config.toml
n_layer = 12
norm_eps = 1e-05
positions = "learned"
batch_tokens = 65536
seq_len = 1024
MLP neurons of a small language model. Each row is named by its layer, matrix (down: output weights) and neuron, and shows model dimensions 112-239. Each number is 500 + 25 x the weight over its row's rms, rounded and kept within 0 to 999. Numbers have three digits each.
After each neuron's rows, "fires before" lists the tokens most often just after its 100 highest values on Wikipedia text that the model never trained on.

L3.down969:492506520486484522507538492459481498480531500536479540521493467508493472525484517563522520476541545489530501488507481507519546476522482456452538487481472504518506499521528473512538505486543511492446503502472482519513503483476471479514507492472461504529469536515469469476531577554490487520508476475528506470523508485496503505501480504527531507492528464496499502514439500510510473497489
fires before: "% ", "."

L2.down892:485467528490489507478473471472491492457508506476490508502522521529490444492496511480502521480540531458515513515497443536531514528488478508500509489515521451508488470521442513506498521477511536484504463466468495497488500489521475452503509517513535470485501526507541509503499535492501519532534511470472520515514495532520535519490475520518505483481487499520514507546508535453544514537499
fires before: "; ", ".", "–", "bl", "als"

L4.down541:529525513482524537523530512455519499515498515516535487489456470485512484475485520484503507498479502497472532520458541501463501493521506515521474494509475455526500506470475468493498515479537526472532482534498487494497497488472495464527482499507502504526444494545520512512489485520471543517480519511503466498482476481462462507512479484498476526514518531481486520489497521529475512530513
fires before: "\n", "\n\n", ": ", "o ", ", "

L7.down59:512525514534481475472554569488500475508497474501512464472463512494493481466477503478470532490512555482529483485530508529495467484524501488520510516504434476489478514496464515508513535504468501506476489508479492500477502503492469502486504501498516527494475494475493523498498533484519498473527546476510475548552503513480526463518458518511482534538493482545481549495512511491494496507465
fires before: "of ", ", ", ". ", ".", "ing ", "with "

L2.down703:501446530485510485503488481544491517490522531545470527541483460550529484529468530497502510534516524529520540537502492528530505533538499529504481537477478481526524507469484512482464506461524537495509491502515484468523543489492469518513492519499480509466504508481522589499499496508465481510511507506485504489519512512510492517497436489527504496562511487523543511479515538471496520479483
fires before: "| ", "% ", ".", "|"

L9.down120:520506510552482502549493497433469560517504511470542500492499452503540507493516502483511465486492491469526511518433476512518457494529501517514513550481517521501477509497523515505466486503516475471509511457494464501480529508536512522474500508509509493488494489501518478502488458497516475471492525542501538489511486480456483492538476488522501437503593488544489522482516511505504514525484
fires before: "| ", "|", "=", "– ", "(", "\" "

L4.down922:537482497472508453489488491511547525462474518528501484538504505526520500520465512496540477497451535496422493552517515513521561471457496447537458476459485509493514485493495505477487517507518524505495481492524507464470502480526476537541506523522493500475499493503506501483473467543471461531506470488501509504495529536500550517505534488490515516515499527522502541525478511490518472527506
fires before: ". ", ", ", ".", ": "

L3.down78:512465506486540502514542494507526482477458479484455486514499541491558475534512501521469454476485505510488513490490492518534521528477525512477410504492554540520529500504488518500480509497503530515492469492474483539513516465464496527500497449485506521480527533526535516498437485496497486483527495492483512525529495532536445486481535485494507463471472488507494443509463525451506529502483
fires before: "| ", "|"

L4.down876:474493473487513507525453522564515525533525501527500553501452499493522474441461488456510494518505501504469486522486523504539519527543529507477500463504477471497470534484493479521454481502489494533520501505507506495447526523506529485488491530487520535517479510500531476518558553512501495501508510520477470513522523495498526516467526516492483483500455495510487471514524516516489531458516
fires before: "| ", "% ", "|", "P"

L4.down268:532474456488519527492523470522506482497501481527524548491495495526518525492484540527504510499527524550524471522497503517534496479503505486489491493472515503509496511497520518473492514480477490462485525505495499480502471513508485485540539487516583469443504477494549482512484490499510494499485464483463564487507540541478492569506480496511499490482462470530499471529498536478539528484530
fires before: ", ", ". ", ".", "; ", "\n"

L7.down321:532487495490520490505530534531512528519516514521478471496477450470519556477522518501467460555494498514504503514469526499517477515472503489500515511505494541514495539510514464527493479504510493476556475521519471479495488514516504542533504464535493487496560463538519518533508467487532493465491474551536509477539475539509468487463499488481477516511490531511505516492507499489491494459518
fires before: "| ", "The "

L4.down863:461516486524455501496501483488542509512495473558544494459493495539498487489516541524487505470511463506490500483460500517510512463525494492497504540468521482524507483505559506525480503523514475458529524492538533482504509539535486509537496502524499508526513506526467513484486458487505478534489488512515458441535490547514515491493498435462525479506499506480510478484478540486542546463468
fires before: "- ", "| "

L4.down8:502512491486507480474443464496476457526511516464461477518509528525446487491470488476518454512502532473500518501532486501527497482526518491477504466509475477509480522480480520492513499584475503515521546512497493522486477501510560477507509459444499472494457498534465496516503543509519489474512517538480493428496520496508512525513516470509503490497496530522489478490494517491476502484520
fires before: ": ", "\n", "e "

L9.down231:472499470471468500495501519477495489542476488488472489525487539529466547482473485495473469490460508514505488513511551525536516470513523506529446488543478483505484532528521468541470513446505479494476475498479543491476496498457513506487514561531534483435481548482521495543511506511451462490507520507455535538490559497493546539482549523529462500470497509483532483496484514456529493507528
fires before: ". ", ", ", "\n", ".", "in "

L2.down428:498452490517471530511535471517502484527495478478487532496530508475499505493533516481503489526491513465496480474539489480510497484548480537479493484454474513509466485479484522477475498506531524492498477522502505521536437508495485526528507503465515454501456491482514494498521542472531533507502540501511481487492474503477539494501528531473529489435506486507502535501509455473504513511502
fires before: "| ", " ", "|"

L3.down260:507467485500510490541472470477511507473508487500543498523482462496497493457478528528503503525485481521513485512466515515524492509498528496527467508474496480517531523533525517492501512474486505530448506523518507516501484518504508492517470477500496463485512504515518506526502523495505529513514516510463507458527509448484498515520531479500484553544502467517484545499513495485495492477498
fires before: "| ", " "

L2.down697:531476483520563497477504488536529510486483488494455508521524500495470485515518496485555498494508492501554477503515498511547536520515471501507489511472446507461468508461510491518466469488485568490450505511536539504476524553511465505542506488520530479474500516485462480450521485487491513493491497491518479530500545485489513442472462515482515510509514515495520486500511514475519488495535
fires before: ", ", "–", "\n", ",", "-"

L4.down332:536510474530498545493479520456527479489531524485511511509452515519514477510530522538495494496475484528482509451517500520468494438472516489514491517501497512463477494498448473478510496493471458464487497511466482527524526513474510475508487509505485523505505506512471535480519492517451502499543509519504479544528502440548506527501469503522431524529507497542470515493469557460489515471505
fires before: "| ", " ", "(", "201"

L2.down830:472521480463485489486498520508493478499519513516561496516488497475515512501486453510489457475561527467470511457452546511524515515488479519553484516504505521491526495493471504505501541511523499529490476536475494474526510534483519497518512487515547515530490502505496482512488502557507508470531505489501500491509510461484496499486471521466478487520443543548512518518506502528516504479514
fires before: ", ", ". ", ".", "of", "==", "ec"

L3.down798:495511487533476482469495471508500486505470499489543512507510495494502502513465481499486518534486471567462547447483501460519510526500516485492450505461500527469509491526476519523519459512531560495477507506487446518499520526492514526502464502508462486504505549474478522486479553497486518561471521521545493472522508474507511503536460505515488519536519466503476520503452496516557545519521
fires before: "| ", "u", "id", "es", "urity ", "reas"

L9.down967:472437521569491480471517505526525536495475502545542510496509486444531474508544440467449535542489519523509484505556510466541431485494524497476534524494507507481503463494534516491481546501517518468495490506525524504491522493458512526506483521486533511551495503453472488552514491511500488522494475532465518529497484495519503524474495494484477482507511488485489517534491519513498529477499
fires before: "| ", "|", "("

L2.down622:508507497504500478521538524487481532529521466493444478501494544523475476491493434455516511552492477532483492521522489500479495516489515499508531478489521485528524474554467494478474479532506507527515503538519510492503520512510512516505497472449487486499507494505508485519509503506521497493493471473564555501522480475475508497488486534461482483532497522507501490482503489501531538494437
fires before: "| ", "\n\n", "time", "p", "date", ": "

L3.down1001:496519520533487484507499478525566507514512504518563529533506486464526492504483511540426508524478491521505503450497495519495465510483535534460478529506444517485484532484517522514492518519501525489528475528514492509469485518514504498554481542510507478448489515519522503523490508529470502497520487531473486483508528494480567494480492523480471479505480523477496507506468469472504483473456
fires before: "| ", "; ", "8 ", "7 "

L9.down940:451462502429490486492502489472495520474522514455484531543534547454482514473510503490490509519567501525493479484479523524466502549506526530512520521492512511520445504494507497509509473499512520484526529514475487503505491453498516522484516479512468511502526471478467493509514522473500478531533470476504504476502499479490496514493528497544495526518508531474511468512452473506449459533482
fires before: "to ", "the "

L2.down239:549496483483536477492484559552496476485498510512510514521478509540523519508521466476516526468518471511495493533487504498505506530517494502472522498484461454537528496502486442497484478509488506528489512491499522584520507504501491529491498505483497506530488535495540525500504490536494534509506519500511494495450518495493487508480512492504526508509526474570506502513496521494477542497493
fires before: ", ", "-", ",", ".", ". ", "0 "

L2.down503:481495505508522511518511506506523469470529499495460501502515460549488477455486546472540458529516480488465490502511479518502486504518473504507484501491484530504482519489491536476542472520486470508512520508495510482531546486564461536527518511511555495472521507497486519492486532519509499530520521479499503486509514484520570484476487507496524533514485475502517548480533475507517502512443
fires before: "am ", "or ", "me ", "or", "by"

L2.down772:520515524498538522546492498541556451524475489518490497468485500519486498488505548551520506481478494523523527488514502532467533458530537524511519487485459486490435498502522497471462492497541488461511502479483514487490514471496514505542489486503494497489480482520476464473469511497532455515488495454520477502465518449463527522511516538504519538530496491500496508495488525499542534517505
fires before: ", ", ". ", "y ", "of ", "y", "in "

L4.down855:492484525480474475471531459506519490502498494530506500484515525490539508507510482469511515470465543513517491456481551528561493527521533499478489503524509450506508485506493494507439504496518533484492518505538545467468505516455467564482486504512510495496496486502460523467535532530523502502500472482560518541502477509525527486486521489480474511486531537475479478504527491500471500521520
fires before: "to ", "by ", "in ", "as ", "with "

L9.down839:500452521498498487463500502498476501499517465522513514537485547493471523456535484487524510533491508495487475495516523473518545454486499533511528487510504485506469542515508485504469494469521490465486493532469564479508488495540526509498521490459516520485515535527471507504534468505513487511463507474528554522476558473508517486507470519480473499501474474523507478534527535536475497498495
fires before: "\n", ", ", "s ", ". ", "."

L7.down714:509506539514496527479498474499488522476528535537503518510515520502488503487484498490518511509537504470510465500474450462470463520512466540509478445525513491541521540523493483529501491486463529555502516493471493468541530488514555475460516509498488468529516503488480474491546489499499523466481546527494520481483459498526484462494499514529505504501509527467476470479529455552483460508447
fires before: "s "

L9.down498:474506517517509488466490456482534497511497499504496504474492503502519512522485478507492554453514478499498501499483483513502464504503531541498508461527515516472517510526448476509515516487490541501494535440525482551480488545499453494532475534500518476483495515524497509521507474495457483504534525506499502508513538467465526463500533525484514498480496503485488522502492526490524551549492
fires before: "\n", "\n\n", ", "

L3.down372:471502533481489464487491510486522488486494515511541483509530545510556489514498510500510501499453483497465495512505519486472489521451474526488478451527507489523504494494443474470498472521479519531535491518466515497444495521498472487487498513523512510482474466503491493483493494582529518535520489553465513504490510536490493541503476468472529468440505487508533512519462542449488499440556
fires before: "- ", "| "

L9.down345:500494515462488522505486499473510546536501495484487535499503489490488525507507520456467521516523507506498511482506503465448498504528484560542485489492509518491478545482508463528496518510502525475536524524477495499534529496497502493519466470476533479473479531500508518493520527508505531514506473518557491501514462473479513537477438500569474513541499527481497499498478489553475478527494
fires before: "to ", "4", "3", "3 ", "5"

L9.down363:474492507516490529516493473505512484501484464525466508503522516481524523467513486494557542457468459515521521506474511467461486522527518463513529494464453485495515440486508502472492512487497493513487520473489514528516531506517491487478517536544484481493526548533527509490523524497525494483520495491478493488533554505497433546511503504516525509514521488494535501513473514512476480559530
fires before: "9", "4", "3", "0", "8", "7"

L9.down395:457448522471459490474538488531459486510505506492513488502482511505487529492538485484542486491459515526500464484527505480478510480453511497510505492529506514523509474505534516541477480485500483530500468530512522482491535505465498499477534512541545464562514491533544456538520461514514489503483518463514497508487515526520492501510507481508510506518487504529465471503497477476493463506541
fires before: ", ", ". ", "\n", ".", "\n\n"

L7.down364:490490525516520511506501519493488484537455512503489460490522512494485513518524492494498487547478503482519512510476548498511483472525519451544528535504492498485529509563488471532449473529527527467520515528485502494486504538512544478491533549521461505476520493513505526494456489442451509498510479500546513466508476470480507475461478516511515461522540503522476542496520511493509505492550
fires before: ", "

L7.down155:553500493446516491500519440527524493527489482530494494475502522483437494505479511492527523470500540519476513523525480496519429456542493542475543478465479471525545521529517508510556526508496531490452478505524510529472479505473469470477512480491488528522483540539456512502460478489451504522476475487512526480464518521492515505480511513493540474476534522487548490522459496536537501497518
fires before: ", ", ". ", ".", "==", "with ", ") "

L2.down39:538529503482508446508514547476439501477498551501503503512513499531517513496485519503484480500504503443522495550495502520511483433501544488498482486507489496527531479519471527446500526552508484480480507514481450471501518519489493528497466489480484498476502502480485479463500543466473496501467543493487533514499469511559487510516506542532486518498543510524515518479471559472460466481506
fires before: ", ", ". ", "ed ", ".", "-"

L3.down391:538440525498533489499483503527466485509518519481519485491492463492453496479510526499491504501465487483527530506503513499527468443544529524496469497464494522517499477519544503489497468472509452496455485495516446464567518512519521517481521529484533508493508520520476517513521490508543463511517496500518484471523512516476531445489510521498483541517513564520467483476465543466496505509472
fires before: ", ", "| ", ". ", "and ", ".", "the "

L9.down325:531545536522521529444511512501553500530484498477518491480484480526481506537511533493468462502474478493486517539541509499517504480534476497505513491497518511497479519513528523548466488511545536517556451443476501500513505546516508485505493506468494497515492466568516512476490485500523479475519527488480503491527510506454524501502506473481457497452504469483493506548490531433522476505519
fires before: "0 ", "2", "1", "4", "0", "2 "

L2.down921:531509491503485467489509545452500488545466501472513511515482539541508517502500483496496512541479476512468435480529563506524509496468504520522486512489493528450528460496532514578462488480514502530496460513529482478514476549452472495540490519501565490521561474512476466458474518477465499527476484469502462520518510502493518480507470520469502440528540487487515528502551515453514495500473
fires before: ", ", ". ", "ent ", "'", "ent"

L9.down652:529507514530471511514486539494462473482488533493483502500499452461505514474487559492492459449476527465512499514500423530520507481530530486565501501525468479465516548503509476494523479512442498545513517541526500458539518484452521510526501529515490516524522471476503523498454429477532481534529501492488476497481491490479492504548480518495479504510521487564501468494525466498547503490514
fires before: "| ", "(", "– ", "was ", "of ", "|"

L7.down840:470471449496509495494458450504521502506491507509522542473494460489503514456518537488504471516500484502513487498480480467486486467515491505522490542497513494467511503505512497459524497496511482500521498463461487479523517525502514493490466497505544506520526509505474494493471560464493501498464448529478488487525522489508497528493523508489484497491538541517519481540516498491476533522504
fires before: "| ", "; ", "Votes ", "% ", "\n"

L4.down266:525521531499516510483476491556518480490461508522513495483535516480498457472480471502511493493470533476433529501517491509525480474540536493505473520523466485499507532558548505516475490492522528524488491522509481477507515494512432498485488487478537476480509501499546466473526564495539494487505490470482478486511554505510525490447498495476524501541504513538523495531472492493514558508476
fires before: ", ", ". ", ".", "\n", "; "

L9.down21:503564494491494464501507506505486500518521464468528469494487519563489476492518502529493510506499469502501477498538518535472533497479488493527464506504533546485544478504442468504532507501512479490498546504487500480518496474454513489538454520515452482526464463492502509505532451466496529511453494471489527540550500489490486517502497531504512506504485473531517472484527506487483482522490
fires before: ", ", ". ", ".", "the "

L9.down79:463494544498528514548525480547492491459505477483490508499480534486510488464544482464555512537436487534476480510517481519540534488453469495507522558469507513475489472473530498537494520472477506481491498529486518522506510477520542514492544503481453520517476488483520470486538502533498502500523522513523447493452457454494534479502487490480477472481474508491487495532499533508496509485517
fires before: "s ", ", ", "0 ", ") ", ". "

L9.down331:486488530493464461487568503542532534458505460536515507513495553501495499526481534465486502489493492499533519510464531528502612468444472520489496495502503506475516480502488501508530519524455498521507436529515524475461471526473480510519489500488496498491467515464495468493528459508490507521510509464526502479477458521482500493512491509496478502530484493535489481504526557475498526512507
fires before: "\n", "\n\n", "in ", "and ", "to ", "on "

L7.down838:488501519532541489473490505516453488472498489448499498513524553557503451513503459508447504492484509529489470488502516488481464503487469514475486499467505524471504487491483542480510487489483489491499503541512499508508496489472472492444526549511503483499506498539500534476490528483499548511507496471492518459509462534471487501517569529509484504498472553491508526461515554498526452507500
fires before: ", ", ". ", ".", "-", "s"

L9.down434:508464509485538495567505497484463527468534482491517543527488471471492490507552497487506484474467485481526528493527450500528513505519527505491509463527484509463509538508538451507493491531480504525481490497514445506485502494491540474457496467471532516482496488504465514496451477488549516495489514492522494498517540534513467505591494492486511519465492529550531488504502531467461452472508
fires before: "| ", "% ", "\n", "\n\n", "- ", "|"

L3.down725:494475497465519486485442465471472524508483534493516507553490516527507503464513493473521487455558495493465518503530504520524471515467503502514506491515511471481519506494473489476509502538504531483455513476494499492478461511509467529490462479532535501468499521540543514468486517529499518533448511534470498520484512575513494512495457485519513479500464525474522474472489503486509498458500
fires before: "| ", "|", "igital ", "."

L7.down43:480520467477512453542505557469509502513525516519529538481483523473503489494535467498483498496504506489509519483507475515473518530523482538521509511511443432476516528492493513490527509521463499528512474543528471505498457504481464494512450436467512498522500505476510510518512499496514519473469519512501520514512487503482539480527540495535484476469459497532462469507497464521528499517536
fires before: "was ", "is ", "had "

L3.down842:501510508480462480519475520428492526507506465493485490530485511499459510533479511482450505492516479506517522516512497491474496477505488509506532513471490545441465510468487524512505499462475529470497537483484483496542497497520475511526472521512485457479541522444502509498503519516502525532506511478528478509522513494522509514501515475528502539572450509492498519535546495456504521496482
fires before: "6", "2", "5", "4", "1", "0"

L4.down642:516521529486469464522464510529540495492523491486493471486497537506497493477478500463459472480569524562476495507534515500492476497459478500474527491462502483513495511516476471478495457446487529538542509534526486493486484520529530485487480509525519521472516492503514528509507466501501517523501515470491567487486507542459527487520475479486510462483474469513478519508498501482507497487516
fires before: ", ", ". ", ".", "of "

L9.down957:498499536511505522486511490484529509522523493505479498572535523480529514499486540499497436471555529502531463505470485484477458507510488480501493483513524498498465507509531467506520466487518509514447526522523501551467494524486504513512501472474560516461527496517474518498489474523482511490531518472484508511490493465540502452567490466497513510517487493474469465533481534501509505517521
fires before: "of ", "and ", "in ", "on ", "as ", "to "

L2.down720:505535512480519498488431499474490487501507491507457469515482506490540515472482489520486448486493527477528503495522499485506502507454533487555494520544501529524464506544547444468475520501500476495514484533479494464516509488498509489500554539484482501507515522468492494503512527488513494532556476473512507513499508482483468528482515495536474504518522479501495476515531512512488495518484
fires before: "ad", "er", "are ", "are", "tions"

L7.down675:537477495468480494529509539516528501508492500486467485539498496463557479480493484521492491469536499515530479489480509528564513497469518536540482484495514460464494467481490540547522473494489505489478456508525463475468510546446493471524491545519506494512450503506526516525480489516546487518494493514533524517473480513512489520460481519484506513499515525502507453485456469534473501500502
fires before: "| ", "|", ". ", "–", ",", ")"

L9.down90:443502504479486517490456473489487513542513496519484476474484502512488494518497488473525444499507447476503487537523489527550492496505528497509499488462475507509474500482518461497558553494503514489497509484545475476517506461533509490485522526499484491501515519501521464440497456482504467513496528485442495542481494470490473506533546536489518500500476508493497471544508476463535457474487
fires before: "\n\n"

L2.down789:560523567509471480477509486449507458569519506492470470490456508487512494508511506565508496515509469515498498507517503484536497456513539499516488516505480499486523478496471473493510509493492530492486508504493530485520505477517492519528486502485516456551483476540526517481501456495522477523484502524506482481506505491503467485503516509513477504514481533493504499579477492525540469431520
fires before: "\n\n", "V"

L4.down39:484517515483553518529486506535468484529484486486534488482496459479521460496515536456510519515534531471539521508504499461506441546437479525494500523482464481437499506464503496484512539518464535455490494522477489502492534520470471519469532486494494489507524500500486528536515470497494485478494504485489503463487509477478535523470503513514507495516497529499495502490501506496500502493501
fires before: ": ", "\n", "age"

L9.down459:507518552517492468485498504485486526531488525469502467505503473500492493532510502473497590498503490501510471495481435525505548481492504487536509502509519474490486532503493533507509507517474503519445510456517510482513478543449538519478476528511471515542520509481535514487515487522493489482546502475494478515477485494511514465503460447550481503509509469517457521524504544461519522514458
fires before: "\n", ", ", ". ", ".", "s", "j"

L9.down614:475497545541457510509538486476455480488477522517487501523497517502528458457520459490507497474509490484479491516483501498507472535516517506516499484466448526428488492491464474500507565487515482482471535503507480494506464479547492493456462482495490554539545536511516493476500487508459479474536488469480488517464518532496517499514506503501509490492499506506458506478529518477526496519480
fires before: "| ", "|", "(", "u ", "Oc"

L9.down355:513500482469486507512492482479519476466506498482515508512501498459479521490509468496566488460505555499461542491561459503508519522507502501510521531549516479480501490542516484485523503463474480482492452483513479487481474475501485511445458515464513473523505540490517540472515471484501528512506458493485481504511497507511501531487493529469452496474492517561498469478500497490490509516482
fires before: ", ", "fin", "–", "to ", "-", ")"

L2.down208:476475482494461502499524530480517541526542488559522480509501491499467498514477494508473502497486499490447507520518498496506526489420505534497498474462496479496517443521485534501529491481495482483521492470501476540494518520532501496528505489501527510499549511538485509475526504488500486507468455512502521456519530475501524549507509457508497497500499468507502472451500513451511472512479
fires before: "\n\n", "| ", "age", ": "

L3.down632:489462499467543480525475490488510496508494544477529479546462529483523466523497479512529484520505497482515508492499490456510508487504549505480536493490476482481557507500450510477504474522464515506541498464481513489497495495505479472506504488478529501507534497524511517506478482548535487507472493566509503458505507525476480527471471528504537539477519555472489428514497510498489500485547
fires before: "- ", "| "

L4.down162:497512528493537530505514525530543521495483504485502493489454456499467493496473483491466523475514516446491483503530481533453523504461520512522490518483456468514489512533459499523498521522454478493502476504521496514552495517502507486544444533483521489491542499517469497539499508497553473504497479491472517518501493507501512518484487495459496486493480511546503484497478501556532512505471
fires before: "| ", "|", "′", ", ", "″"

L3.down336:499476475532524438493472474468487470490528474483511519501498462554517489551510506508491499514527484523504490478501494474513509497474537498505490507511520491493497513491437506507513509472523492531542482564446508506455455467511556507499479489507531516522563514502498473528496480507481476500527529513472492490551501496531495524465481480477513510483478535534508480508520523462516517487493
fires before: "| ", "|"

L3.down841:524520509500525470510518519506501467560537521509523492485457517461482543465509494479479548507527516475476495474456446508517486525501501531475476506505426566464452487465491473505520543522475532467542496456509485458529486517506482503492503472460517503493454500496488503491520526520477535481516447484493495481527531503481525487478535521469437527515488529486499519537500512500514463535484
fires before: "(", "– ", "| ", ": ", "ell", "\""

L3.down156:499461458499527490442529515495514468526509522456485495505510538463467540551493482512528511536495487473495485514533532540488546502490497497498501497500463481453532478519478497517505489469529531537506516488501498551516553468465454538510545452516494552490497482454509490489501496475454473525456506509502457542485521488490495523521513502490484496486523505531558500544539513473520512512503
fires before: ".", "(", "% ", "| ", "°", ","

L3.down510:521478468501510485495543454473509462502550537506483495516487512499497547484552510521530489521470482482464516531515549517507503479462510508487467521488497519491492477542485488543488465479477508525524513462491489510484538460500461531575484470500528486468525481507569481550511460544535499511456499522505544480474505502453520503499511532477496504489481529510507477509493532556543518472525
fires before: "\n\n", "\n"

L3.down99:479506473471447514469509508468506526525492534516490501508524515516495516492508513499515511452516488498498485489499469479506487528514532518467496495511515514514518519466494472544504520493500518519482486517507499485513541530505550508505434475545483470490525474518484484552493488524496495484458480491481519510477562512510521473455470516484546494467486469540513530522514535483489524481507
fires before: "| ", "(", "|"

L3.down742:501509509471531480482536512458479480484531486465516526491488514507509520502541459501474537506513487499483487502429503510558496483539503502536555505545476449472482515508494519510518473507465489480515507497488466445534517506475528490455467466510521450463452489479538531488475501490482487515511513529473456505536468500495487481509550498522505499484510518509481528510496512501505501517509
fires before: "| ", "|", "P", "-", " ", "("